Weights of a small transformer language model: biases on query, key and value.
MLP neurons of a small language model. Each row is named by its layer, matrix (gate and up: input weights) and neuron, and shows model dimensions 0-255. Each number is 500 + 50 x the weight over its row's rms, rounded and kept within 0 to 999. Numbers have three digits each. A neuron's up and down rows have the sign that makes its largest values positive.
After each neuron's rows, "fires on" lists the tokens most often at its 100 highest values on Wikipedia text that the model never trained on.

L10.gate366:535527482525525539458542576613521452423425479538562542483555555475546438460509323413478491530519427504533444497529469550457584479434555506509508513532602440492541532442542528500489457483384557513473488557472529537526551461555543517479510503537492385434487497491543448494508514573477490519535510555474533529541414464490447486532578493386501531380444492474574481480430411536497513425495464559522527480614553542453438494393493513470535504504469514437461594634519457587474456439449454475495454528493496458562571571498582518571588557481482465444555473498517452485562513485488571485502564447449543451526446518416502454445446548534534532590508455390524450493542481560456531468589432483541523541484490465522507512530470349569473551534435565432497554558493553524450494474594428
L10.up366:447436464493458494557501508454473547489519587429475483512474483456572487566485520498457436514491574504471423547529533548487405464552493553499456488574539508490412547454522533549369546596542481487432550586556477534509429461495515497473402496493555552479419455440539554455496477365537519534501478519507455384406488425533503522466504535552417528513477484442358458518454496482494480555502483420473470549518495487494657564476644518496472577506529536453439485525459474409497552491528549459467612525505462494433466498520413488475464538420471482491472508560513468454551462496513492483436518442589457508592463569532597495492378497516489473478438466364358583459446494511476468424473471404448530466526468559430457477505499510447434509505426486433440464484468561535475580517513465
fires on: "hi", "-", " App", " As", "ri", "us"

L5.gate470:442490634577431481431444557535473451538544537523510588513439617553462492437501450498534568463495569498533516477507533522449531485499535465595552562500460505457499453525478415496449508393566492419465482500480455443486529517531512483469475606538557454511519481471531574492479445499513521515551565487485503529553448460518472419468463509508527498512490516388480458424454409433469578435528432473510590519562412527530533569457460492472460556475509495518455562547543452461462441428503425524486495625517515466585508500452338401454597540450520513490448469522534442554431536522488525496499605584440511478556434510481559519508514506489378503566439465549496419525542565369475511630509441487447489442554395467440497563583440461404505527498466537542529507429446495543441505510501562
L5.up470:493548573580526490485463546541523461464569491529459580549571585482467498450550432441477554519554554429493501550546509503542509461527478523521504482568466499415420503473472480555541483507588440570561437479452524511493617485608592603532497453467525473547515476469532492480456600538424582541512566504429518500459523450494482459576492531526533485520535543468457535533505512442567578463455479548574380589504416491490516516382571504535483505480451544608516493521525459552466555435414435489511504550504489605564542547422571470544420548514503523558490621555497536492447571498528461552641469442491553460480476495635529500460502540554446549517410477445474478510560566430530519546423614438548488492623465616496488517553515499406518526471552448547491554446483483468512505463550512
fires on: "y", "us", "ant", "ment", "er", "ent"

L5.gate142:464481431561386408481501472432453436512596483439530457470409497602445557563426388437564567487442466514424440563523587555555513499548505456536451548419435481434506531525554403505459484518457461502514584531435368455485512462449496555518488510481561462515555443510510519473565489477430490487406514474600506568499521465520471421482518593508470546503556461518518540537557445466508544540522529523484492581515439496576532524582507528534550502491589471561536484486537534446502445464424530497482516522416454478532538484518516498568477596530544463517475467499523447509577530432487520464496446555456560445454436429433410439528513513611493531552555434414558549460516495512645445442469427564519425644440522439428548473477531528472347566463497509484534515519485517524528461500492530
L5.up142:496523539517498421502377511479508542516542509493528454601465572522590571580558489483555460534530556465454526527504425439485505491598519508590444464500565493484516551510549550492551545537540475497548585567514536415505452485458522503392444452440564552501543475537448500575413540459560492526497521534463515445503556493518484463512438531535540513516534521516442424561478583570462467537533502580612464521566463489599576420513490453459529450463551471551536469526592527448521424523423515553554450493517499526568449401627450581433513529428527488479459429519516567475610619534446437493454499611489443589498534494576504423540465513505462489496514574478489492542622567582436533527446470473435560488496455479439561569529472470518414420488498564462511498583528494459508431588597464
fires on: ")"

L8.gate387:539536546589422495556554462505606477389535439580514495457479561465508584490455450450495512507500499517516543555451585440510505567534604532503478451589517482420531464475562528423521466516529403504501516433505588500463484379521586511517393565461551491504453472482521594511464480532490506513563624555479548445504465533503500446482537478479557546497503472442502523498541489448510553455516490537430596505478525495545519479443560553423492568452617450519561403609534495414452471521496501508465524495556549384463505416510464503600528416486498534467497486504493474450520566519475494549442464568483524500507484507512456446497477522466506519439526481570505459574419490408488482417510361525491437548417397388468447498555593593519425514508489593506507499533581419483600458559567461
L8.up387:569502473494548361501536530544385483381524524521580545391417537490485457518500476417549537542456466535478419468489498435500504525513435512466449562570488499571454498479526514515505571508608414427608576516570571525588493497390561538472458483476500477470470445512450638559518570472511509434548463451525538490602435486572542478527446471529598580541439472515439538493526537425517456507454509496564526409468529532549500505488463474418541461497533496458407488508518533481504475487544456528559477569507536485601567416506538544495542408483534468510521469512463480467564543435469418565570550493493517440514427504466535490473521537419420437485524499476557484583561467542427541476452499433415382570555574512534476551577522425464516464554552507514585468591559446436572490507470514
fires on: ")", "]", " \"", "[", "\"", "("

L5.gate58:602485402493539478552448466446563528516459459478433545564529546589550505488466493610563458477455402533539451538519478603422499607498548524598477470534507423431519513414529531487520503447393535436459553547473443405581417552460533503470522561517483593514566504524570492483469483480535467502483530408512462544489579523504474485569508430554463426589481572533524478370444450569526503511504420506479554486530459496524521464455499375529589479533511368400448485523498520448567550543553472395472527547476559498481545467510578513576538453516513474471484543430522550601498510532538498442468579460498432417534478523475509515519551451578423462434575464448507466485545528563468527542533428595487518505443503493422500495401589583554534525505504470500408477566469466445471529463486532
L5.up58:465512537436525433513487538508499521491512489522432593519538516507535535543480489480550453614512494506533524424550484554498505563508401386579496514481515516510480518466549466423488506500471530470575601403471486399439536477470467513533552520482495560522555509472599479424499527529461479429463586591547542580482427546567431402567452518503497521521530445428488547477434400466458511535553505506471468611525553473504499499464378592514505458516505512487630558456448539559383505526548542621532497456557381532530494506474534472553498459485532579495483573389473478492462519492505510551450464514563540544548438526512421611479478498448452476585522518447423389477505475428394466433562432445520530497417494553435397522445489545506536506607548444527453463511492429546409493479478508
fires on: ":", "s", " as", "-", "er", "ry"

L10.gate483:563559642533436574494452546614426553442509457430468441452557573571508453533515372526489556582461489476497493609486601524425458564526474522559525499593546465536544519471501578563510454490464509579431586439572511410495468617437540513509579510525480519615455497558544484504535499528504464364440492511487477413537491494527477510444493493441581568449473518510376466473474503526520467513450486527491487482571516432485518443475440503493467452580511472463432507506549437552509466583523481501476513562549407441538502452494497472503526538471523612510474524479499594561526561491418441538448536450483504470520432484398474565482423404513434469519546593463472459544456491421477435520468471522501451477496480465543506461460555498471484532566501544432455468516389455455484520478516349
L10.up483:476476420453569526537530484557435508454589541478472498475469444506500446540426546561498486528512365439501562535528522523470491593439504445562550531521486519490461510434471475498511480603569466531512616506575523536532483446406441506541532493558590594576485579527493564548612522508477480562381543481563437583348510487506489474531561571519507522491511490502547487569447409476484475491547499430492504506396446526491476503398511555538561501487500473509492402489527506502472582433603535475498479540549527526513446549596484469539460525497591515494414503453451405522503569454436564567462507539535500607534450515519524561523381403559471468506500559496564577486491484475430405496465500496527561437564493545508571514593523541395471461612425505447504544439529522497487524535430549
fires on: "-", ":", "der", "us", "s"

L5.gate280:423500471499477469477413492474463509558492560382468547520467457554550455460455511497473435469527510520517526483507535457501461554502459464592479486385460520509492539376464486459483456542405512427501568481522538529512597546636554559433554571539508427488611461542500549464433498408549520526480596392542508511512571468476487469455514471459522427511519472474499437429456568490457605558405574525398561566627378475531538450442426559492489544516511556490448494554536543582523549509423468426544615569570491446382436478546563457516483480523549457562549504522522510544556518448457461517446444540501497515505459542539506505552435470482556527583437496472525434525570508490518490499532415539539436429482483456472463492591515516436522596481468419564435482516464436540451495567532499
L5.up280:497439477511490552430486453455485552511506551530463590409468470553505439499553503474475507554466533506429530457607483518569472502439498608500510521523558419434507587562605495461523509450345475443468488510501531469493508500486575466579496523508549541525507461471508582418637559510572484556530516503529544453445465521397472501564599486568517504506446482531499466505509401488486462574453572480419510453404520568515446475503480476489518528508531514493518466441393478473517583519569513551536503457484456479501455423556559512395453477485441526430432534612455446506543481440460471397445484548532508496473524499452453501487551528488451517432457428540453618534613352565522501511421515566534503416416482567473512480527515419590484448397511505427522526495535517454545456522621534
fires on: "'", "st", "O", "A", "ing"

L4.gate400:566561445547570461480472479625502505586498514488390501486601532581428526521521486450446476449566473483486466547439456449533508523465527482519531468600506461542538525528454447479444444475536569584605596480579403483411536492465496456574556535572466492499538371504498497508503578482502519472467506539428529467489479469505456578511555470476527481534457425586508503564489518455462506443485522475490429407499463525560486579455389339474536576555532471477533486451565480497453512504574570556520538478553584524547563368525516539500549540551646499552507487565468556537490548526430463584550507484579485538595519485466470476519529560494512527449560555453572491507453472468393644578460526489479503577548495449504545524465555533439474503474518491462454519490430511447524393516484535
L4.up400:452505524451524482519472615469448580454559506537436529435512494531473413518586490450532431633462464490562481440455508434510470504526572489390591439568642442412558465478457508408469495477544566458440454551456601463453479580510528525533587460463465590486548537417508455452466500490555518506525522532569507421465443533498549523583472588519520442441514487537541547540453465338503493506460516474518489473474419413520513571434483499568505483499545473560561453571458505504503536535531457606499505489542467506456487516459447444322503455501487474480508521545534469458528451416464424526607462477483507590526434508509522442426531491471500448420485436479597464422491463411521515538422518460499537478570567484538466518541512489512572549528426579541487484567496466530469505433567520
fires on: "n", " creat", "ro", " collect", "act", "ct"

L9.gate241:421494467469530540508544549539450536505442500602523478501523473496505498504474594488465496497497531444440425537470536449449415566496588442581540501504414464527503520517505490571486528578532506545541479490522526514482456461557545464567494540537526575457428343507592484488613509499458503436482606545489419554497528541532417510486486508397426413503533537523525526429526495554441509451588430584551432344513462366476544464412467482499429434501543599501457524444533529438451494502507507557466492520449553575451602555536420471432515428497513453431517493362521480423420537626540444476479522455513519460546485477543557461519467538430515575498531545564471417539455499515499577487576511553507571521406500476456528520481467508524545532458465487435404495576465576476504528555498536
L9.up241:440534584522490470410465478492503476432525523443512491546437454520506452498451442492435441514519518546550516417446601482452535472508552521485512411474564548384488450571478600505521472547540472552582593663556543543507462458513563478543506400673424428518485504486502429469439438440522477476409466605524526579491549561504479520517456570518484488424476549413464482468623412527538506601482518503533441497588531472551419566479455441483390545484499552474500438525504420487484528555491550536485496527559568556472453464511504470403569548523474530552394499461469457494550442457457495456570431463489529476512426447481622508462548487426578532480492459405481568527527482522489462552566567574515478468545523497526470508507435599468498451431471480420495515518517475493500502473533474
fires on: "-", "–", "it", " had", " has"

L2.gate210:426445549621479550509436467466476484509423541377486446506483531572598460450489548464491503504466529517550416512467458504509515500519484541568520566440464597560561527522483504509486551467496501508469495457471562443431535359477527522425508471489512494519497532443577567528579472562544478518477517459469468491529488529523437490409511469540516587457555478581466542482472532502456458518506559426477508562559472448598444571562508446428474571511535530512546493544403493427517498448474457520449446568534559411488423511463472441516525530516440533507468549473521493486450418458519609453511476499472472543630521534462453479595594460497550417559454414461576591536499463523576544562474530404496592495436446433559481464551549499538553441607453451457435473569512542527547425373626449
L2.up210:509465503535460576509435584476490391513574475495445515482460522508426491570509569546499527458519537482587513484584468450582459467424546488504558478514446545510481433463526509515523554505494432563536515452437546490549414604389520551478448562560428460574560489467577596557501525524378469451530569489427592524464439455536489512518509520505491440450479431475371559576607406530517402517487482500475542554571545491473553500462515533575617563506499536568524490541641437442540476473537440478570496507501404490519555488475453483437519570473508493536442523522495468462504513517447494474506489560485564475550507577533485403590516453550477595538498421533468450474415548416514459444516500463550534418523498490527490509553499621389399499529468449487421493461444539515488579541560499
fires on: "ment", "age", "er", " |", " mo", "mmer"

L4.gate166:422565467475491606494436664519547431448576528484589545422508494546570550525527464593486495472479521520531470569544541645446508506522565564564490540460511486507527531548490443495528569459507499536458540542484433472439577544459481455535538478571518470418495517496563611476555425478470515542464448489465431506397546569472419535462488624489492481461464484435513458599487541446533507538409531522471421508478484509443513548437461502529493465458447515564492498518551477488433427494553512507448569566459538465494586497525558568435531456445515510492444493476540585492444444409467509550493435572573526432524562466486565552528509491383488520566498533424452460510424568505536458424491570466568420555520558598447479381457480493525416413527504501489507484446474458470543609480474587
L4.up166:582540603491445503500530492588539455473539428594434562480471471460487550575494545478520572412470580509571466537516450464509546533443629454477527440561423570579445448538460445532552441456483479518502499487515553488469516522446535547514504510501491450503409463462478499445470512410461484521548565503452531484493449529457495588569549470491563495510457509498396500530552547565536389533540477485478468439432446505498526511452435454556423505425544467526503536552490470476509505472482628556551424555438453488492495492503520402498524487510462340460426405479483385509519583449435459396456522492577451448578450492495579438552529482426586500572420496533526441542472500498410558507556468529582503481467571435566495549416414525476533553542520593398562515503600519475484490509522520
fires on: "ro", "|", " Central", "em", "br"

L10.gate339:497518559565555543501435486503563516492474444471421539590520494565555480545482473443511435472605420445535483456532518515430551519505441431508522494575395531478475558435397534566430579566472546506595589447506499509495566556566488657486528454576413514443501483515547488530496494502584476493494590548570500535446527448454499551474477568570491489410550490406515576497551456525465457467407530478521477515510483486531505534503455446544419475506498591458507539502573545442463526539579423432525498518436467542456494486407496490530451423470500513454517548507468465490564622342491469476488606530506499566551451519485499484448512451505495589528462417486486505626523596585495486472536393531533437538513568434564513480513526526510507546579569538510526483472416508432417405459511518
L10.up339:389596534625458492470509473400509497522469504547499494547527557491462425527539529531431518533455526389549526521526430505456475607378529484484542523584412553455471439562528519569474543498515498452579523528494460490473597454477467520566528521528461508571489444574571503444573517498518488498560442471484486478441604423524443395527512448536479495535503533516445453547604493511506467539516590492494538551521628557467537531486415458454485453509549521494483455578433431514529546513492492435540527450552479425459478592484462520534447433458539508459505511531463492438564428476556516528418458459560591563485595447431391457503498427511412589496473512443529568459458482515615569547474451511502535502532538469515503463497403498466505436412472489532495449546516345615527459495507571
fires on: "ing", "'", "s", "y", "ting", "h"